Part of a small language model's weights.
Size: 13 layers, MLP 640 SwiGLU, 10.8M parameters.
Architecture: RMSNorm before each block, rotary positions, no biases in attention or MLP, untied embeddings.
Training: a variant of Adam for these matrices, 159M tokens.
MLP neurons of a small language model. Each row is named by its layer, matrix (gate and up: input weights) and neuron, and shows model dimensions 0-191. Each number is 500 + 25 x the weight over its row's rms, rounded and kept within 0 to 999. Numbers have three digits each. A neuron's up and down rows have the sign that makes its largest values positive.
After each neuron's rows, "fires in" lists the words (lower case) most often at its 100 highest values on Wikipedia text that the model never trained on.

L8.gate267:450537476501486484458493507532548522473481496548473497510449520500512471481500512547496487465468505521496449487530486488501501463506449492515512521492520501481472495501497488532528519475458490513489497454519476497458514503501533469489484487520485504511480513500502528511526506493502519458520497451484506532544507510534485500471495518510514515489529516506501455497481455479501449533495471519536520515513458532463496502478513512498517501483520479485514438500495451497434513511534488489539532491488479523512495504525569558500467477492478495474514492514552480533501487489491513506
L8.up267:521484471499467440500462553520500497520435542481501525521496504533509473482498536526558522468519496479485505510483504514443443499527473471545478484463508491452495498478483526486506507506500504472465492488517479489483491529476499490510536527519481495470508512471490503475461509504479535467497480511487507516459507504492536484534500518496549487500527544526503513506470459455461479530534497442496478522513533478462517500489507496465521504495494483508510504506507573468464487479505514519501497482508481512528507542467502492511503517470496473512532470508515528483523519462530482495
fires in: "would", "to", "may", "could"

L4.gate352:452479471523480502469501483475508466495491513480481503459483544517487536516498494490546508527512515502471469510487476471481456497491474516453509503536499503506539491496545514485529528461476477538491506481468495514533502521525502465483500516525555504476519520513485548497523480468524484478475512451492477526541490472499506518469472534489496511530476545486489511494532499508519519507471490489514483473518506542480446495521483492492521488520555481467474499487519495521458508513468505420485489565499452554496515493461467486478510527538540488500530500474531504498512479509476498540
L4.up352:492490478492465527479467505479501506480448515432516504509473520495468517523510499459478535557529487456504495521468505497496493460471550511501489471506527493515484485509544494482503512506480522500521524416512477478493498511456455515481489581525507500523518524491498529468489480507490518498495525526510463528498509514484512520530475538453472442536461499474534487529525522518518504510469475514537542499484462502464486514565464531493467520537492524480486459464522479484480490503521533474474479514531482474488501551491466499493500477503493507526500496469515520523501494499533508494
fires in: "of", "led", "to", "helped"

L2.gate169:484537492476475490509552529466504515478478537506528504525502502485483494505478489553498518501496467524525502548514503494515504528487480498484474474475524500536505474509488470491501505515453497491462478501547477537509483488495494505523488508492474487521475506518491514502549518514511506548499507506536518508537517516499512484514508545464529544498492531464494482482517494512511465535496518464499537504517432463506535499467489498449481541526500486520504448506464450469508491513502530502519529531501512548505565534496541516472498526556485529524499484522437506510435532498504518536
L2.up169:439495473446478496505526511499527523485478480553507481485511475477521495498491506520501507501469496532509509483525477461530510536516495475520475508523524479534541496501512496538506520484480477469510530469532536548439505508548501496525470510485487522501540456497520521488532508504527513512528502413524501531516521532511536521556496486459522502521499497490485493468484464520518467508527518478493532481488490552522466505486469522489499506513500467495514511523478490474464533448485514513497562501532507521500513538479507501524523524510514506429482478479475497466519476504501498530
fires in: "to", "would"

L2.gate496:518542504452482454513500464511486514503498520564514549486526525491513506464491487493494525499477486496505527476494529496506504524462500496544499459522461463528494489491483459517543511523461507486497487532508494492454515580542512499504466564475464475477528500515537469491470478531472501498483479530463485502491486504459497482480514519471518533514532536475516483518508475498542498545513544510499507515496485486538497462466487494494522471481516530479470452502477471497470513471522489504496482484491537518489509499530479501511477527495537538498463506506508486540465498456543517519
L2.up496:443503484474473508527518532475481502501500533515444498515503509493515497449516494493438490534490466499501532522524516525503501521469509503531555526471529476503516488501473491561535502487467481443517499486507496493459470505505505508487469448475508489506502503562494525484523478538488493479494484477496461523506506496477503464480472466512505542528533487502479512443499462512528474511518537502517510501516504508490490474471509535475511504512516495465462456522525412521513535486460531472455538513492510500497459493516515515521530501524502454511494475504486528479521510521502468553
fires in: "to", "already", "never", "not"

L2.gate351:500466480488486516516527512474487478451550509515545520500483539495504503488548517545501519504482494512468500496495506481508523502492509506514481507566490491489512504489519516474521513501514503508514470480473531495499509575501431524483502521491446501461530508469538439465508497507488527504492455512492476509556510511507505519490527484476500488467462536450529517504545454519521517548511465514514489508487477484551527511521476465524496518524494512483536498489515557493498488519495518461513526466504473493527516526533468496489483516513476486493536510473509530535526503502535445495
L2.up351:492451518537501492493546501479504469530522510468511475453515508510498493493496494500476459475514493508516531543506497451537501541458543497540517456485512506498491522554463513517475507469500475494478514519489495489491473514527537517520517543503478490477518527496483456529513505512520508536521472504473516531441502494450527505444508529476512440435525493496493477472510491502506475519525494511471512507492484514488497498479486490527512529559467456505528511477498546469512504518460538575504493516493476489493518521524518471431498517518515496444536493506475459470494521467492498542
fires in: "they", "she", "we"

L4.gate292:508566473517482475497536510511514505473499502517488483500566497487483539491456489538475477506509494552519459517524568486549512519496514487452495508450526524475528498491511512500466527482490529471504518507550522504497488539472448475524476508488503512484519519487505513506509472499508518480471519518503475472475483526467491492480459536503545508477469518591496486511504474505445483511488518490503549500485466485513484467482518506463507483511471485488504474485554513474499528485503482498516514496508477483509473573456475490524473494508484482498509522444520485481488509495502496525
L4.up292:493515491487504495520489503492510530499501516528550496520495488498487506510536549512506495502541445525552494516496502468495522487518524485527484474482540500459481492548459512501505466459494492491491530463517488503483499544501490502548439477504495531498427509511535495479490528545504461456463486488491487480526474512473510481489504520482498501515493496487523464453498469481499460508473481489491554470488470467527508507476481503491496511478496547502508495505466469450481499467508496561504518537507476499517470546444502444501487487472494500486450500507518496468501506512464541522
fires in: "would", "can", "may", "and", "not", "cancelled"

L3.gate352:532489449495490477508523482496500480479506483528522434490535510480486487548525538509515505519488509509518518504491454488482457489471499546467471507476512464500516489526506510507480491514510495495575520486504509523504522534525479486556501529501511538450501500540481493535533505499508512492508517458471449465552478478504476483505536501531525519521470493516475502537518470501509528578489528466545526465505494544514487462492477506483493487483481524474544460508451471495431494544471521507453495525527489518514452517485501522461514506463469494483469519506492503541512511499492519509
L3.up352:516518527511475519472500504468491510490496491509463480525495473502494495509547531480512484534495395535491524507482471477502496474481512493481490512494532502487472476564517497496520513499469496506494545491478495516482506512535486498516434516511510521463487546495475541489535524533513511520490536491479519478520479511522499469509558464489481513482486482495550564494483528534501494489499476498492491531507451532523523500496511516526498495489519460459490484469457466554467423487483499524487529513514493525493469508521493518507531509520512535513465555532500520502521456514450502508
fires in: "found", "some", "last", "any", "even", "a"

L2.gate451:501515508528474432500466497465511476478513519538475504495504510502512499523484481514501535457465519491511430464513528516535476509513478456505457522507470508486514459495463495478475509509492519511517523471470472488485498522434517464490477488506525554471570502512527520463478501450537463518480533491478512497508489473494534544503482463500493503515496525516502514509504478519468500503528457441509519502497531510552503485529477489518501488470529468483474511472510511567495479480502515478530537531483512530482495507494557493483454510504494496496465500492529465510531541486497474485
L2.up451:497480528505523500500523513527494496503486484479500470515491527501496473564534546471511504503502450518507493488511518465492518526513515494539471562506481470445476502536510523480463495528498481514409508520495537507490515478472515497507458513501500523484516473472514553525513505455462483468490507463491533494538477494519483490502497453523471471497515511520582494524541478507492456525508471478537474508511500506514472507518495502499465511514475487492539519503461525523522501491497462515453466477471516451533494513523529536467511513505502517519494519523515516514543508514506488476
fires in: "of", "among", "place", "to", "amongst"

L4.gate109:486515492470468447522501494477518503471479528546529506512467470508487468493518508481486481498496487516513492492517563473532491527494466524515435475467518456501493469552493470506491522471471495478474530518497440493522499549491526478463524535513489470505488498481472486475520481509509477508523473479506475484502494517473522500463537542508518552534502480481472484479509464503478498525535514465551533501528477495537499490485517506478513482477485450475527459465469511499473502503528477508481505475514467550485543558524521492509478475497507476510480439480517507519514515467500531526
L4.up109:470509486475488485527472445548508491507495467536526468527531514508480496525521547520481478491495495536523504511495518441504458511489542480482538458507521505528517510488486487455523523491490456485518476501493487483484495482515467456472499492512503519537494514482569464529530479513456535482483469500508530499518488482491534454540477535471502499482470518459478527503509515496519496497487517537556548470515500523509535512483481505533470484513499496481459519478466497480488490438500515499527492522505486492513506474469490511486522485438479486490506498496472508515463479525458487531
fires in: "to", "would", "may", "not", "could", "will"

L2.gate227:462504480473460474444523481468487470444502498499511490511473468492481503511477547452510533479487489493515497490505520451487515545517509510492512518488490493460513488516483475478498502559549516469512524517519498529480523499489490477497495521459497549478508479474504505511516533505521462435481508503500528492515510519480521513487507509501466498526495537483490508534484487518539432501496500541497523514454467503513484456482485438513480524515480507474497477484501529478467500486485501491523467491497513469509491508486488538534455440539503506526525494516546464485450555502475525511
L2.up227:471509499544440478455500494483514483525512545498463505536486494451517500516495521449555479476490518559481481488521495488475489512495492457496482575485492518461523493453517495479505547481523504479478504496488546520447499500448486502470443470504503519513492503512515480499512497471488504501470510475533509519509495540481489506439512514500471500500495480513508508506495467528485514511468500510523468513501499515535499472464473460463484554479462528511540503513515519505487487524529480500472459496478469381502469472494523514515452466522490499490517494490515466506481505490491512500
fires in: "as", "be"

L3.gate203:456492523497490506430502489477508505502492480513508539513461499502470502507528534475496509515469525497550499509549516462501464550472499509473450509506468501461470532502513469472478505485479531486545515475490475519485525533494475501496501530512516520467523485510500463507531524536526539505492484546464493500522499502491503525497506566561507507505544538486512463518524512512528456505544527510522481502478518494516510470465454491514539505474484503510499497461481511510471521453530503500510498533510506467497524515499445468486465498463505481482495506524491526473472490488482529506
L3.up203:498505513522476505454535498498530447472499502495492510500500497504520530499538528440519460524516452537505478533478489466505464527474502550460488538549505498494483510490506481488501531489472513536517501502440477517490520491496491475518519494483485519467510470523501544499476540534496536559515470477496521445506482515481489537485515531532493515509477521549536457506497527505491495490541490502526473473464483533521520504516442497515526518531525519469511467505516490485482518469491478538502512504526526496477528463446455487494457528518469484468487467482502493451486502514506497565
fires in: "as", "be", "got"

L2.gate424:497555511507470522498508478476475522486522464477503511500494515504530528540524495502519491492513516472462466518507514508485498487552491527465497521517505489454498502509544475486527497464498514511494473509491469499519505494534490523499479547510475509508521564502511519506476535506511505487526502501499507532550477458459506502465509486497536535469538525426502489511537550480539523462521512480510517497555568491497466498447473547502539488487501533509475460471528530516477500511496563459513537504533502472503517542490453511505470471539468503510513526477519535482477492468481492476
L2.up424:477511511457486481493527461489491510478499466458524469488532517526494515505515488533503500466488484518471522530524532475502480487521484529466462473487512483441537472472505465472557547506485506490485491482491498543526488524504508523485484546540429502492479500528565487483493517520556521501482527481507492551505510494479486496494507543462504506493519464467537482457542520495514498526524497528520495528517527518473507538500491538464512497477499521536487462492501464484502523494510500494516478530525444513527513475487470553471517506527516527471513482485507520494494489468463484478
fires in: "to", "including", "of", "as", "against", "over"

L3.gate277:511461461550464535577499515534501478513521526531489520513498502500464520485544537556533516513485538476511499506506491505492455533494513515483477498489484532530531490526530491491509498496470468499524485442509495480522495544501522509503464488496493520474518535500500536505502469521492506500516531471492469509509494510516485515521499491479513533493492504473536511531494526496538546554481472495544479494509500450532476500490509449506483464476508499498521502536446416515474507477513491501492526522475448523506511526499532533512471518534514496494513519544483487490535481491482502479
L3.up277:480518490487499431496518437522527530509490529506509484518475501475521473504482538520516475525469487531506528515495485508540508467443474532467516510539525483498538452472485488539478523500510464505474558466519503520506484501526493489522454500471550495497504516501497490505515502488554498511499509492456476501535503486491507521524488542473477524503484501450462516521494506490505494523496506467538496477516529522487485536542539525525498478530518478513484548501523478470455435532502498498491500523510479508490502518525491524482535523496469524507445491496450520522521440509503473476
fires in: "no", "any", "some", "every", "everyone"

L3.gate368:503544526501498499494481456524521508481457502525482481486462536469522445489488528499521528485476505490484526513501472491474500540486467498505467536493498500446523428523484503520511514505501492500465492506559446525524520496564488486478529525480491532529507502505532486472512493542520521454463547497500510497483511514484506487507528559492518481507484514495492525499522451481508440550529511492491498490503500504451487489526473494482501488540480513499469503503474476463501512508499533454516467509512490517526510517515484519478521519455477483485492491458484529531466501512455527541
L3.up368:489510465508479494514488522514504551512484526482472491513479560493499496496506490489490511487479506493509523499485532501448564493506523493435521494515525472512549508528446476511450535494497514504483516533552529512476482476486501504517464494510486494506502523527492473499519487512487472479459548539489537557507519518444502530573495497520477497450506512522552561544484476517478484522510496497508497493558503493540510531490489486484484479501527478518536471490496461547499499492499510524508528495517534477506536537469489492497495513515543532486484497478477487475474474466488484529
fires in: "al", "a", "to", "residency"

L8.gate261:488459520497531466454476524489493533509517497513544522520464521451483537520480536503546519454529478509519468514496480469492512469522465506477469506509508531508493477508483519483456544493470502532503511523528492507497511495455493468495470479497486514499547490524483456460476492456501506497509509479479498527503492503473476510489491473485557477521477536548564480526506467551463504522533516449504504509460521495502478483503501488511530519506510523496508510509493533486473505509495534471434519514517465465486560500456533494482524481518499505520506515501528474502532511538500483512
L8.up261:513461578489509502532472509503505503507495492474500461490531522523492523492483503482532470489536485466501496509462522508539501502536479513541499520524517542501497478478510450524498518532519482532473509494489463479474523478472466530519508524534531542521480533490506521494477503499502487512502551513503498498464498497491486465507492510496477552468522495446536492476478501539465525532564526529520485480489484456497557468496502519497487521520509524490499487485503520547523514538452499486501477532533488552492494510524506534463548526516540496489501483514519493523485493543500548508
fires in: "at", "of", "from", "and", "his"

L8.gate163:460518513502486478477487497520494510499479468503437478508491520536494479503467529547504490470506459466462445516463488487519484525513524496516484465529485532544524460500520502446471501526482494471495551530506482509497533520503538510493512542481437512484528540449525478488547496511527520498486511490486465562476501488515539510525505496499512479516535526462514484500494462469478507532513480520542496492476459549488485470532456520482514498492508542507531507478525502484507515528524528474504532472485505525502495527457506544476501518506462490506506516541537492501491509510512562474
L8.up163:491488528502493498530480517477465459517520531472484503490490527407466493493518522506517475508505535520495478503506520495522444529533510492499480484513503470514549521509471493504437532505488484532532487518479506534486490516488480506461442523466486533524498506502508465486471507558505435474542494517495485485493454521474509523463530500498500504522506488529496517485517509515537512566461534481504481537491470516494472518470445519471510478513494502460528480506533512527501514531501531535505526489507489532543517513470482479501498539537471525482490501502477507474477559477490502522
fires in: "to", "had", "they", "having", "was"

L2.gate460:475487498453535488489464521518524536515501468495505538534502538515485468527533505500492516499463512479484505519537513569450474461521493521481408494518487528459523518468486502476546494514508466504472497496498525493463518489477512482500522494477493544484547518531517511518484489519512481493563475512542539481465468483532498500525500513485505503492529510499496475480522513475514490500531482524498473512485481518480490463490500463510502534460511476471538491434468533481486499485496473491472489517559474448489493475498497473489433512536518489505544511492500501486510499494487522509
L2.up460:495457503499479517454499525461497455490505481518522537505544481529491488524522511555510508512506484514509491504533528506495495499549529527491499518517492521499516477511521435450503513531494478536483509478513522509487494494453517508499475500489457512430465522517495495485485490528532478487543475507512516528441463484508515517519467494491482509489482505470509500478460549500506518491547478518525475473490472487494460472486469464444515563475492543488508455484506494532505431488488524534503503498515503510498529503507497474485475506524495474506487556542514523489452464517488506473
fires in: "as", "hasani", "leon"

L2.gate355:474499497473468503487501446480470505522467509508552484478501492477533478472522484493453476482459495544499494493503541496552488515503502479487525490529466467519549466529448501483516488491503484487493508502497487528486520480494465519463467498481482515536486491515509495538469495511538520476486496503532493470515495483519487476509474478494532532484542536488491478542520493509495504553554525491514499449500492487504485502459469450466485533493498508448484497497474521496469530518498515515522501538529483526523522509533508539524474516533500500487455455517537506520576517492526473560
L2.up355:487456482519508503482489491467515486493513525546508501524470522483536475493485521464475462505483508524520491479532505515501513513511491463481530466510553466536507490548494491498508493502494463456545501537509507542466490525556508503506562525461501493525510534497492507542507475513493484492486500487492453488494495509510479496552498520484471504474489471483485475504507470485529504538550503519460533502500504499531483484512508465536473476522531496489561504478476444469520508506515530537467523537532487546522496502486544514522490448476494471484446487522466476465526484538500533504
fires in: "to", "not", "invitation"

L2.gate194:549531525505499487523514508452498462491480484500532520514484501472525511527533495474562546467551463512540449479505512496520517500519492461530541506488521509531505514528478496441474462485523500512494484495494488531493521478489517491504506533483527496497507533444501513477484531543518507496538539521461514528498473482521487509500523481512509539483551509520524462507505496534506499525536472510509530522502522549508476567529484539470481493533561522519527523507461542535478489538500487489498474507505505524473471494504446529508514504506460505526470489512560504497516478493456515515
L2.up194:493514511524509487498522529504503519450473515484526493501480495504514515533501473478543525484493487463458452490547500450504466491505499471525500515473504505491490516480478519434512531491464529523485529478457547533495524511473508508499531488523508507530518518487491514527514512518496513519510490512491507447439470432486529487502527484510535551540518502516529457531538485495498516499495458468497501483549548527498469528505492521465479527476492510512506498493528551501516518551484486472519446511454511493498461507512468528515535504537483503512439483487549489486546528505502498517
fires in: "with", "by", "to", "of", "featuring"

L3.gate293:498506447541534464480501513514526509502511494515533494502512475498504502487473478493443506471538519493538471480529502487535524477459526473502512469454496488530511522512446516471523494473488548483508477514519501528494517519553487513499493495468490446518538537530510506523499514516502466490489506504480559461542492491432494494507496517493496500556501480497547508504507486494502502502474541547510494486463486530505481489491530447444488498512473495461495554462515483469512495481562510499511511523494505513520533510493524492496506468533529491499522530500569456508459504518471471454
L3.up293:504500475495476527544540495466509516478474502509506515475526532505485489498507487463479532534494511495520481534524501464526482543455457462493547444482519529531527471515520528504491548498510509521497510507516489488508489522496521523535502522547521511514488497548562493490486503536499523467495491514524511516490492465516547478509479506456503492538499499478533524521496415500491494476522499496504467481501498518514463514516475500525462484568512446479514521447465471474489530549501525484518472482503526492559484519489496460464480521485473494489506508512511484486469531469468519507
fires in: "can", "may", "cancelled"

L2.gate414:502507458474544488490471534500503513435487491515496527507516483521517528541549465525474472446510511509472484517544502527515500533512469480489504516493501508505509477499442538514490476519517518499488485546500478537494532555492465462501507503453491521488517517523493496478479496534512442493519479519503476468518431515456547479511505483468522492488527494480491520513500493526515486520548489485535525483516491514433446470521481470512458500514462524443522476501502521478517524513471508535523541538517536492492479494480558514527488499501502441508511501507513498530479532499510542503
L2.up414:486485431506542523484495522465503509492481520495532497523533540522507517502508466454475481500522495486529504509482508506521522489512488512494530492508446523544514503465505502449505455548497488488481512542478481510516500548497485484455524530491486541485498548502494474516515496490524466478512517540540513485500445517489490476540536507477533462508464474451509489460490520493514497493528492509482524485486494514471486487517481426499442506518531488526461478487485505485524483488485476507524482467481512504523466514467522505491498533489485508489526489512469549488461509500487509458
fires in: "would", "did", "can", "does", "here", "will"

L3.gate265:500503473511503505459474498555483492537475485471566498520452515493455513480481502483509503459513504503453460534517504490515542483477532491491480484470512488515542472489508482492499510481496467515497498474524434527467524495514524491461457478488488490517520496522477478449477499548530498493513531526488527485479454505528475500481463542483526466529496472521534474449480547489527490488518509507490503499536529533521491527488512491522495496466488514510495540522543482456515470492502497499521489490494501522492465486494514480446543492506519514478502482541509472499508516454476518491
L3.up265:521464559548490508525478472528509493528514448536480473497482487480488526486467493472490519481535520497488481503499542528528491475528497516483489512509528526468520522520497503520453533495501516479461510497512501492532498487486477522492489472482512493502476507493498476494538542495514482462518529501517461480514484510488460528494452514492488535500499457502440502490479527514498511499527496560491476555496516455492480501473491477462517485468454485541515459531481512511505488538465512473486506575443529487468489544468521526490512517541567520500482452481501478487508474502482485521
fires in: "of", "and"

L2.gate189:521519478532464494499539494471489505460507471469466477478518561520493451518514499484511511523475509504468489512552467440456468522506465504505494484519501470477488511486498521486455520501495568545537507518490496516532505513496490489513468530480476504530521438521515455488504512571493520508532521502508543470488510509520501479510495504493470543515501515491527535534548493494493501467486550530529540471468466513518461480489492476517541506498501482506549488499489480525472527537499500466480474523487483504535514514494542479513458519518481470472494473517510463506518463497480534484
L2.up189:492461527472500508508514485453461507465516457486475489505511510513478470482498484462545483519491490512479535495481457490479494535516548527509504503507471489483506552511517530507478506538519557542499498510502472473492525533548481489478473509500467519513488460499505523514479488540506505534533510505510527481484561492500491484515502543505499489519509499490527501506544516481471502483505523502492502475504431520518496509457465442528505516550488496508516465472477491482498514496528499492477470497487530513533508530470498543463470473502470525505515526518496468467489494482468518465
fires in: "were", "be", "are", "was", "been"

L3.gate524:518531541508469494489577504522520453496460494529520473492484521548506490502526499516529495492487524522516472477494501483496520465498518496476458481533532526446490489534486513491505492514500462471478473463532509499466565504493482463504483507452505509464527455499513525460491512506524502477518543545497534559516528487474467540543483503483511477515490505448521511523499505515517464507563484495544524501470516498508483511528472538503502473507505519513518467521509493513457474497526525499457486517517466523508496494511475504445478514489511462518514526528552513521508485534459496481
L3.up524:494551531516470484495525468490500445492509505507513525539467524505481520525536474465496526492486467517464528515478465501490554516501541486514478487559531476529478498491526547480502488535483474453482451500517521514468510544482463463516468520453471479491572475506523513510499501526518521470496518490482495514522529508481510496515524516478483488486497492465527496518487488548502515501529498529541511493440496487534448491502482493514468514512524530497565457543499481515474483491487477491496478471505520499502520500507471525465446473491495506500502499499492528495531502528488507458
fires in: "of", "that", "to", "with", "from", "as"

L7.gate400:556531489493458458461505515489496534485489507504521459537496534454518489463506468500511494486537501507512497490498529489517505501482529520512458475525527473528490481508535505531522510487463508524537507492519513492502463532500481476496500499499512509519531501496549537524466513485480494471507487464482509546545495499535490455459536455527504513521525526548516504511453452514517500469553526468490519502492504548563466523514488547499493527481533528497484467503506471504438509565488523483472503483500511504497500514489546490528499516490496486492497546518507437470503508487481478516
L7.up400:506510547484455524540554503489503426462512527502545489502567487499486506500544511489510510504518466483490490528480496525487468524503469495497516479496515502492484511534490442545542490491514490489433522533535489467501488532492481499506514527510491483500462505556529502473487509485514529507501496560479493488511484511517486496486541527472533494524470490534529521503540483495466513522512563479516537474500481498457512501532456517530467525512525488540495499494510499514535471450493493527523498497479528510501519491502532502510478489464487516498521498464505498474483480524472503491
fires in: "well", "to", "can", "soon", "0"

L2.gate340:528465446482447520459499528488505486499512516463490506476457526523521526484515528500571497515498505512536485463477482479483470508477496498488520523458540451468490468491543495495506524520507489505500522488491497552484511463493481517509477443518487539506478486485499501491488499554503533498529534487503506525524533466494534475499460531533527511507520558465496507573490487532572491511539522490540496484510468516540482481449500485504488544498492515477493471510497458482489540510501477487464525530478492498527483510488557498525507533493511527467552493529527514511460511522522521497
L2.up340:530497506539465546498522483469525517469461478529487523499500558490542499477450494478510546547468467493502467493534490499538508499484524504465483512522476489490450533507487494485489498516533473488466490549475484510506511486476439525505541493474495525491528543517505502478523516536479512471474533480533514522500491515485457465456493506472466488521506539489515489522521477514523493457542571507511490495487453502513476498509496499447472531473489506486495478507508502491460478505499518489510488515501515539472507496484528501506492547516456461497469530500528506477466467528475518507
fires in: "been", "be", "being", "was", "become", "surname"

L2.gate91:520532533473427493531489499470521496478525486492526506523487535479474485500491552490470485505483539496541469517503514490504505532502520517465486466493528472512468511519469498540495483489524473534499517555508457499534544511550477494442491529488468521506470500483549443505473491513521485525514480522481518499525478489518495541502487509478513532461499519493522503535488514474493484545518511505553512510498477534508496492490481450510530474460517514474471494439481498490476484543511496502526508520514495522532493513473538483517470449429522508494513534501536528534499518449517538502
L2.up91:486493477471506518454500503518531506471470547530509519469481504514551490535477492505517518503544484499551467474468518516554485506489467525484471502455454549530475499521522494468517472460509499524515510510521459489530490555465539462479509506511485478513528530491506502470511529492546512549507510495498496527501536499475514500544473509505499506527510518531490520517498504487517512505514502528507478501505524513503515487473534468499508542552504482477496555457498477512481501486552516511486492503515495499522462548486505481545489495524464466469523508489512474491516562547456455502
fires in: "to", "can", "may", "could", "does", "should"

L2.gate105:566453496498493553517526494493507468530512516525484522488484501479510476544493505542498545505508491518475501486501520499468479501488491510512456496501496506498477488534551494477537524498499473470530496519491498497480507477488474524535488490548530497476550511496446476498491497532497527518476483476444479536528506482517507527522526489467467460504496495555492510515495469471560509477480515556500491511493476536506498488508466514535525526551530545473456521496500519534484495516469490461466528495492445446533505502513516494507533498505515487521480496509486527580459511530492474462
L2.up105:481516457488512477502458475488512504500518454471531521527484498510430557505515514483509503513496517548490528488514518494516498489516484478465491473499514477520503497498543500434479543490419529482494515519482502527481515536501540456487520502503494515543508489512528459506516509476471523497486514492499445531514483453515508492511499506496507475473498466424501508499530475520502490488519472527482526481466490470530493544517492494499494467529499492494555539471451487483488500492516509521482501501514508494489498537442529541475518514516523541490539481522482474518466501462501539485
fires in: "it", "she", "also", "project", "item", "devices"

L2.gate73:481538550451506492493473496484506517494493462504520489520519527485481473525474570469500498461492459512503466505544529506464509505515531522511455482529523503469543492487506514437528481527494464485512502533488534549436523538486535489501522494474463525493506535497528522492485488501522500503517523531467562528511499489533504511491495437548499505484488497490495454525501521489469466500476503490540522490537505513499478496507508522494489498486488512533489483493477507512484469532503493471483495474517502489520531528464478476465532526535520494524466498498505494512551488491444535497
L2.up73:487508523470499543469482498467503517453533513491437519542516482516466473500459523527509487465484501557454499519498514496528482479548533510551506512476514519470504526496493505516493526501493521484496534526479510494492501520498528480472517540479488502496496514479513501471489541496504487504465515561521503483511477454501477531523519521504510482526514480456504480530497528461514504501515455513490516531510546492540493521475469500501478511503469480543464449504495548511517524524473542481545460484492523473506523480478437497491551501558502523496489503434509481506500531503523494514
fires in: "including", "with", "to", "as", "like"

L7.gate53:510519481532547472498436508494484508457545492521475526524508485481464502510529506499478542462491533506496484477556503464485472464472500523487504505511503473457436532501496472496484507504494550505510478528509483472498542563514503496572507504489502482498551517498498514504518515536536517510528472519506482521518517479515499579493526482494495553519512526542540505530500510506512500507539499517477471486499517526481484527495554471531510522508529489515505466478494469466498512454522496488465475456490555492508525478492521497517470473516459480499519460531557496526521508469508562466
L7.up53:502481516504519517484505445543509493530476488499547502471486538529507545528519525468514491521475472522505508489479466511471474512548518538514454540486512557473503533528508476460526476502520461550503472513503522492495524550496550493489527518494510481491544460501515489556493528512487494519489520464515541494526462447478497470515498486522517515492570572480501472539504513509523499540473500532495527491491505519460484467468475470484487509483483542479502521491493522510508483491504476532546510481472500490481534437490488530528483481509509511505502461449461535523509474485503484482
fires in: "as", "with"

L8.gate362:514470486498479437477515486475499550494490524502517533500542465481476479506468498510510521517544527445504475491465479530513506491516506486498479457482538496480495476475513481526514573500505510509520535479484506509478528503473507505467486512500495563472509510502505509550464510490513510472487473527494481495487497487502536500483440509541509544467502520475487510521561485546504484460531468503527498502537493507477487485492520498566497446513516496496501488505531504482485570478518523506516503513461509460497508489496500514537514545533515484504501510486490447550521475471452486533
L8.up362:480458479516451575515503485500522489508525520484547460508521505566499503517497504455504500473542455486512504495512502489502535499514543500495507504466498496532504458499529462506469488531498529524501497511555500468480505526524505478538525511507475504476500516526544516510509481548516520452523507495505524531521488505539508500510509542556479562511495528474540476517496524518482493503523476563515500477462487456509486517492474523468472455512444480493482478497490508531530531522463543487470488538492527495525487533492531527518527507553494525495503515500538489492500503518533510515
fires in: "was", "is", "also", "been", "became"

L4.gate505:482500482496499543450487495549503509497520533473495534508508544482494524481523507545517485478497550498509496491510494454476533486511514537460427444490472549469521485514518472510478484500435528480448533480534477495514526559476512521547523503517487517470502520519475496488491483525477475516540482463507491570512461497513477491501480475509491523507511512513519567500545470508530506518496491493487503483545456500505481493515522440503555520478483494507511501526505473505478512487524473494448515509502452498496533456507513481489483501533522484507511501497513494487506511524499477486
L4.up505:490498521463526484500495483497501470513529510522508505501456486473496515493493509558508541451491512524465527511518503440470468553485536498475509534478480515474473499513509529487523498482506512518506494495493494502479518498529478469519498516525452539539544522479453468532494495556486489514500545473490527498498488492521451456493490494480521491497520530550483510496520536496521463554471498503504557538480526488519534490515529533519517459530465548509510495540499503504518487473506466466519467506536515516535506511480535501473489502476511530452537496490551465534475493479533474527
fires in: "that", "who", "they"